config.yaml
d_model: 192
d_mlp: 512
vocab_size: 5905
norm_place: "pre"
positions: "rope"
init_std_qkv: 0.0412
optimizer: "adam_atan2"
lr_mult_o: 0.813
beta1: 0.95
schedule: "wsd"
decay_fraction: 0.886
z_loss: 0.0001
train_tokens: 203100000
steps: 5586
dataset: "wikipedia_en"
MLP neurons of a small language model. Each row is named by its layer, matrix (gate and up: input weights; down: output weights) and neuron, and shows model dimensions 16-143. Each number is 50 + 15 x the weight over its row's rms, rounded and kept within 0 to 99. A neuron's up and down rows have the sign that makes its largest values positive.
After each neuron's rows, "fires after" lists the tokens most often just before its 100 highest values on Wikipedia text that the model never trained on.

L2.gate375:61 75 57 36 57 38 31 35 58 41 58 41 39 40 46 75 29 46 79 84 64 41 28 57 48 68 22 62 44 49 56 37 53 72 64 63 50 44 57 49 49 41 69 68 64 71 34 39 43 51 38 56 45 94 82 53 64 45 56 67 41 50 36 55 59 37 77 41 52 43 81 37 58 37 31 60 39 61 64 46 19 48 45 50 46 46 39 40 59 17 21 53 42 25 57 60 67 08 51 73 54 48 54 58 27 71 44 46 38 31 40 44 55 39 49 48 53 38 51 49 43 62 57 45 66 51 17 58
L2.up375:64 45 38 50 58 60 96 43 58 31 49 50 64 42 33 55 31 31 34 79 64 29 12 50 83 71 48 65 17 52 64 46 20 45 76 66 38 44 48 50 85 60 65 57 67 42 58 48 57 41 41 74 60 41 68 38 35 31 47 62 33 58 45 40 43 75 50 19 76 31 45 53 22 58 47 34 48 52 60 49 45 51 21 39 21 55 49 48 44 56 47 60 42 53 55 44 53 38 69 36 57 59 19 41 53 47 59 45 34 51 50 65 16 14 53 57 51 20 45 56 42 56 64 30 52 39 63 51
L2.down375:43 61 51 39 60 50 43 71 42 29 70 61 21 47 81 65 44 33 59 35 55 53 45 50 44 35 30 50 48 46 30 50 45 45 62 54 47 44 45 36 36 38 47 51 64 41 59 34 35 60 55 53 66 54 58 73 75 44 44 54 47 60 45 62 49 52 60 57 34 54 52 07 34 31 54 66 40 39 59 36 46 40 69 61 69 37 44 51 44 39 31 65 23 34 54 39 74 61 48 00 49 54 68 20 62 59 56 30 29 37 24 22 44 63 57 54 47 27 60 39 47 34 37 52 42 46 69 33
fires after: " n", " N", " s", "e", " he", " o"

L2.gate245:27 50 53 50 52 53 33 58 46 50 21 55 65 40 46 47 43 44 53 67 65 67 39 70 58 51 33 56 69 38 37 38 78 55 28 71 79 37 74 28 50 35 55 56 37 56 56 38 62 50 50 54 53 51 44 65 93 79 56 15 60 64 32 62 73 15 46 58 64 48 46 55 60 48 43 50 49 58 62 39 53 56 65 68 69 68 59 51 76 36 38 51 39 55 42 61 23 44 27 52 28 39 40 35 43 59 53 61 78 31 58 15 63 53 34 34 47 41 49 63 26 68 45 47 63 48 59 61
L2.up245:47 70 66 63 74 49 66 35 38 53 66 50 52 58 44 50 51 59 67 40 65 60 36 55 38 49 33 34 68 61 31 60 58 33 32 64 32 61 54 25 74 50 71 50 56 35 23 70 60 74 19 49 54 63 82 78 60 64 43 34 35 39 56 45 58 55 24 58 78 40 40 46 45 58 68 33 32 71 30 83 37 32 22 64 22 58 39 35 16 56 69 47 62 74 43 58 60 55 49 10 42 29 40 35 56 38 45 41 48 63 35 64 62 48 56 40 60 76 26 57 52 39 38 41 45 47 52 77
L2.down245:45 50 43 51 41 37 25 68 45 36 69 55 23 57 50 59 62 37 42 54 65 60 46 54 52 27 45 48 52 49 37 79 42 55 74 91 54 37 67 38 73 39 58 53 58 60 79 55 65 37 21 38 82 66 46 74 54 79 49 50 53 42 52 37 67 54 59 52 99 20 33 32 43 60 61 38 38 51 56 70 49 60 54 77 58 46 40 53 33 58 15 65 51 63 53 36 19 41 33 38 46 27 57 20 51 51 24 47 72 55 45 56 49 59 43 20 24 40 55 65 50 54 42 41 61 72 56 49
fires after: " the", " A", " In", " C", " a", " an"

L2.gate473:64 73 70 65 71 63 47 29 56 65 41 59 37 52 67 43 48 50 61 19 66 42 73 71 40 76 37 52 31 48 80 61 31 51 66 58 71 68 31 52 47 31 55 55 45 42 49 51 71 45 48 54 34 46 20 28 47 51 60 48 55 49 53 52 67 69 78 47 60 46 64 59 57 65 27 64 44 54 59 42 41 84 70 59 42 51 49 72 54 32 54 69 44 61 25 66 31 46 30 65 40 36 67 34 46 50 33 57 63 41 52 74 77 67 48 37 33 53 55 35 68 58 20 53 55 36 30 29
L2.up473:47 37 29 48 28 62 23 68 66 26 67 30 21 82 47 34 48 54 30 56 34 82 70 56 52 47 65 54 53 32 35 49 56 51 44 58 33 42 27 54 60 52 20 28 83 57 47 66 45 50 67 18 50 53 32 65 56 33 45 37 67 54 32 57 49 55 60 60 42 30 72 27 68 48 41 41 77 54 33 61 60 51 65 28 55 51 39 45 53 77 30 45 54 60 61 23 49 51 60 58 45 56 55 74 51 56 61 52 52 38 62 26 66 37 11 36 36 50 71 40 45 39 55 19 58 53 60 38
L2.down473:53 16 79 70 54 66 44 79 42 45 41 32 55 79 25 45 55 39 50 49 38 39 46 21 50 33 62 50 55 42 57 60 49 58 54 41 25 39 35 39 41 70 44 34 80 70 39 29 63 53 45 51 59 77 58 58 24 22 32 24 42 28 48 51 41 46 56 64 28 41 58 42 22 46 67 50 48 57 67 67 32 33 65 36 32 62 43 66 58 73 49 46 36 67 53 32 27 58 90 58 42 68 57 87 77 61 57 40 51 45 34 56 64 47 29 41 69 61 54 37 42 59 59 35 53 38 38 79
fires after: "P", "T", " P", "B", "p", "F"

L2.gate505:37 05 38 56 50 74 56 82 46 64 30 51 32 49 50 27 51 20 54 35 47 34 36 47 30 47 73 51 54 52 46 50 24 72 59 61 62 39 41 06 76 30 45 64 54 32 43 36 53 51 42 29 17 66 47 51 45 64 40 68 39 55 27 59 38 64 66 29 36 72 38 49 38 28 60 60 44 53 34 26 75 34 59 38 44 51 79 55 45 35 61 37 54 56 68 42 59 59 46 41 47 38 55 53 42 35 70 53 93 52 74 59 65 44 33 53 51 61 30 69 70 60 70 69 60 33 43 64
L2.up505:56 71 45 63 27 48 61 71 35 64 68 26 54 29 30 47 65 27 76 48 47 41 49 65 45 54 61 59 41 47 52 45 33 55 56 58 83 48 42 46 21 37 55 52 26 44 33 51 49 52 29 65 48 61 69 47 60 70 55 50 69 75 34 70 45 50 53 32 37 62 63 31 35 56 51 92 47 25 56 45 34 55 47 32 16 59 67 44 50 66 87 47 60 53 86 53 51 68 46 55 51 41 62 26 66 28 97 23 52 42 50 62 43 34 53 50 47 46 27 70 58 67 49 59 60 45 40 83
L2.down505:62 47 51 64 30 43 42 64 52 56 67 59 31 78 66 23 73 49 73 56 35 19 47 46 19 62 43 66 61 50 25 42 34 50 43 51 55 54 52 63 24 36 65 41 67 56 47 49 31 43 45 47 70 55 61 39 66 20 75 37 65 46 69 70 44 49 24 89 43 37 42 48 34 57 43 70 49 51 18 29 49 48 28 41 46 44 44 53 49 51 43 52 46 54 32 50 56 55 45 38 42 69 38 31 73 49 49 55 22 74 19 44 67 41 53 00 34 66 64 46 63 57 46 61 31 22 50 45
fires after: " m", " C", " P", " p", " Em"

L2.gate116:55 48 68 29 60 73 57 57 30 38 51 72 16 33 54 70 61 64 45 35 51 57 36 58 52 61 29 46 29 51 12 50 55 43 51 54 57 87 51 34 81 30 49 52 45 27 48 71 36 40 45 65 27 64 35 45 68 51 40 60 61 37 48 56 50 48 30 50 44 37 47 53 57 64 64 65 34 64 49 63 47 51 58 72 32 59 68 79 30 50 52 57 45 67 30 45 45 53 37 80 38 63 76 37 29 53 56 66 49 47 19 61 36 49 39 11 78 56 40 33 69 68 70 46 52 63 79 59
L2.up116:28 68 38 18 37 41 47 52 49 16 27 38 26 48 69 29 58 52 40 61 22 66 58 54 66 64 45 46 37 70 53 29 49 26 64 56 31 43 63 58 57 52 44 47 46 41 43 43 62 52 61 56 47 52 44 51 60 45 72 45 47 53 71 63 39 50 51 28 26 69 37 63 54 26 48 47 42 48 50 70 79 67 45 47 54 58 85 32 62 53 73 67 39 45 30 67 43 61 22 56 44 68 62 60 45 30 23 40 40 34 44 31 50 34 46 34 59 39 51 27 53 56 38 51 44 50 47 39
L2.down116:57 32 44 58 53 48 69 50 49 44 54 61 53 41 65 73 65 55 52 51 64 37 49 57 47 69 63 53 66 21 47 65 39 28 38 64 58 40 67 44 63 26 56 45 31 41 51 58 41 62 27 38 54 56 31 43 51 41 83 33 62 22 38 36 51 65 27 62 37 44 42 55 67 52 58 54 47 77 50 51 50 85 64 46 56 32 65 60 38 52 93 36 76 73 51 38 51 45 76 42 32 51 49 29 76 09 86 56 45 54 85 38 31 60 44 06 37 79 59 50 63 47 65 36 53 84 45 34
fires after: " L", " written", "L", " directed", " Ch", " Gall"

L2.gate494:59 53 47 30 29 61 55 33 91 49 24 35 60 72 40 62 52 61 43 71 55 31 42 67 34 49 42 34 57 52 56 69 43 67 27 60 30 57 79 30 37 28 74 53 58 50 63 38 49 44 56 63 45 60 73 63 59 33 34 62 63 52 50 73 56 45 60 33 33 37 52 28 73 57 54 47 72 56 59 60 48 49 80 36 50 48 46 42 66 53 18 41 90 42 44 69 67 46 54 43 82 54 31 54 57 54 35 56 49 51 43 40 29 53 22 66 49 28 87 64 58 52 60 47 38 69 36 63
L2.up494:41 04 55 53 73 28 39 47 65 30 46 41 72 46 24 66 34 25 41 59 48 79 55 65 50 64 67 40 58 41 42 48 39 53 34 75 35 37 65 36 47 56 35 40 56 74 42 68 55 85 36 50 42 53 42 55 73 74 39 64 34 55 45 51 42 62 55 49 64 37 56 51 42 50 45 39 48 54 60 45 38 60 47 47 58 64 54 73 55 74 36 54 47 28 42 71 58 64 51 44 45 38 20 69 63 46 63 48 94 37 39 65 34 65 72 37 75 75 25 61 37 76 61 54 27 29 82 57
L2.down494:73 48 29 51 17 34 55 33 45 53 23 40 38 46 70 57 71 77 53 68 45 65 50 68 44 59 52 38 61 30 53 62 52 51 48 52 55 64 66 41 47 41 48 47 74 43 55 54 44 30 71 48 49 66 48 65 55 23 23 49 45 25 58 52 69 48 57 41 41 40 53 48 32 39 51 64 83 40 30 63 48 61 54 48 59 58 43 32 72 49 56 40 54 38 37 69 74 46 71 23 35 37 55 48 13 42 26 67 61 57 59 56 42 41 33 49 50 78 76 65 78 20 70 48 66 49 23 32
fires after: " In", "In", " in"

L2.gate481:34 53 53 30 42 65 56 25 42 39 13 59 28 58 51 61 39 47 52 43 62 37 32 36 27 55 68 37 46 51 55 40 48 51 48 69 73 58 69 12 76 83 71 41 42 40 37 68 78 53 55 75 14 60 38 48 67 75 27 44 46 41 47 40 66 74 46 58 82 59 44 42 45 56 32 58 46 49 67 44 53 57 60 37 51 69 45 56 47 52 63 66 68 51 46 49 67 60 38 52 14 54 51 32 52 64 48 55 67 53 39 51 53 49 45 59 57 50 48 48 52 68 50 62 72 57 65 47
L2.up481:41 39 25 34 53 47 36 38 65 40 65 69 43 69 45 41 56 59 57 29 30 35 60 53 45 42 75 64 34 38 52 81 35 42 47 66 43 36 66 33 52 56 55 26 62 56 46 50 82 53 43 57 39 64 39 22 63 40 38 57 38 32 36 49 55 59 88 56 69 47 16 69 79 55 52 63 48 54 57 61 40 57 42 36 50 77 60 58 56 54 40 53 55 55 70 61 29 71 42 35 50 76 51 48 30 38 54 52 66 39 51 25 58 56 59 49 34 65 63 43 77 24 60 47 44 62 47 33
L2.down481:55 59 57 58 59 49 36 45 64 51 73 44 34 35 46 22 71 38 55 66 69 49 46 67 40 44 66 47 42 26 40 26 14 53 53 36 44 70 41 88 36 48 27 39 72 31 49 48 09 43 56 31 34 58 57 58 48 33 77 78 62 63 64 76 16 37 28 56 42 51 75 37 39 53 57 17 69 54 39 56 60 44 70 57 27 39 47 29 36 45 49 41 40 67 46 70 46 62 60 62 70 39 72 52 52 41 46 28 41 52 58 34 61 70 35 42 50 53 33 56 35 70 63 48 59 38 56 41
fires after: " P", "P", " p", " MP", " D", " pr"

L2.gate255:39 49 48 84 26 71 55 37 80 51 56 40 58 27 58 17 33 41 77 55 29 52 20 67 21 69 38 63 85 63 63 54 67 44 41 59 19 45 61 55 45 57 34 73 48 45 57 47 39 27 39 54 34 45 76 28 54 75 46 41 39 49 52 46 67 21 60 61 48 34 81 63 76 66 45 25 53 43 49 53 64 31 66 57 45 70 55 41 48 61 47 55 37 54 63 47 39 39 52 51 78 17 51 31 52 50 49 22 46 46 62 52 53 58 44 43 31 73 45 47 51 85 37 47 44 55 55 41
L2.up255:42 65 44 67 43 24 31 53 31 63 44 57 49 46 49 54 39 62 41 49 57 48 41 20 55 54 34 57 47 48 46 49 41 68 61 69 66 36 26 58 49 44 45 64 26 25 67 58 54 50 41 66 47 54 72 33 35 69 41 24 44 52 36 70 67 60 56 71 34 32 65 45 40 58 39 49 57 33 88 59 64 40 57 59 28 46 65 56 78 57 75 62 57 41 40 56 60 54 55 42 53 02 49 41 86 53 61 67 54 63 60 64 60 36 64 83 58 57 40 66 52 78 51 59 44 44 56 11
L2.down255:61 14 31 39 33 64 60 63 33 62 24 57 40 90 36 52 51 14 48 53 69 59 59 65 45 48 39 60 52 47 52 60 42 55 61 46 72 56 55 26 16 43 42 42 40 62 43 41 71 62 67 28 38 82 43 48 77 27 45 19 33 53 42 44 53 47 33 39 39 81 66 62 12 29 42 17 95 51 44 34 62 07 48 48 47 63 43 56 56 58 46 43 63 41 63 43 40 52 43 46 40 88 65 61 49 41 33 61 45 41 54 56 36 36 20 35 44 47 44 37 46 30 56 73 38 51 67 72
fires after: " in", "S", " S", " served"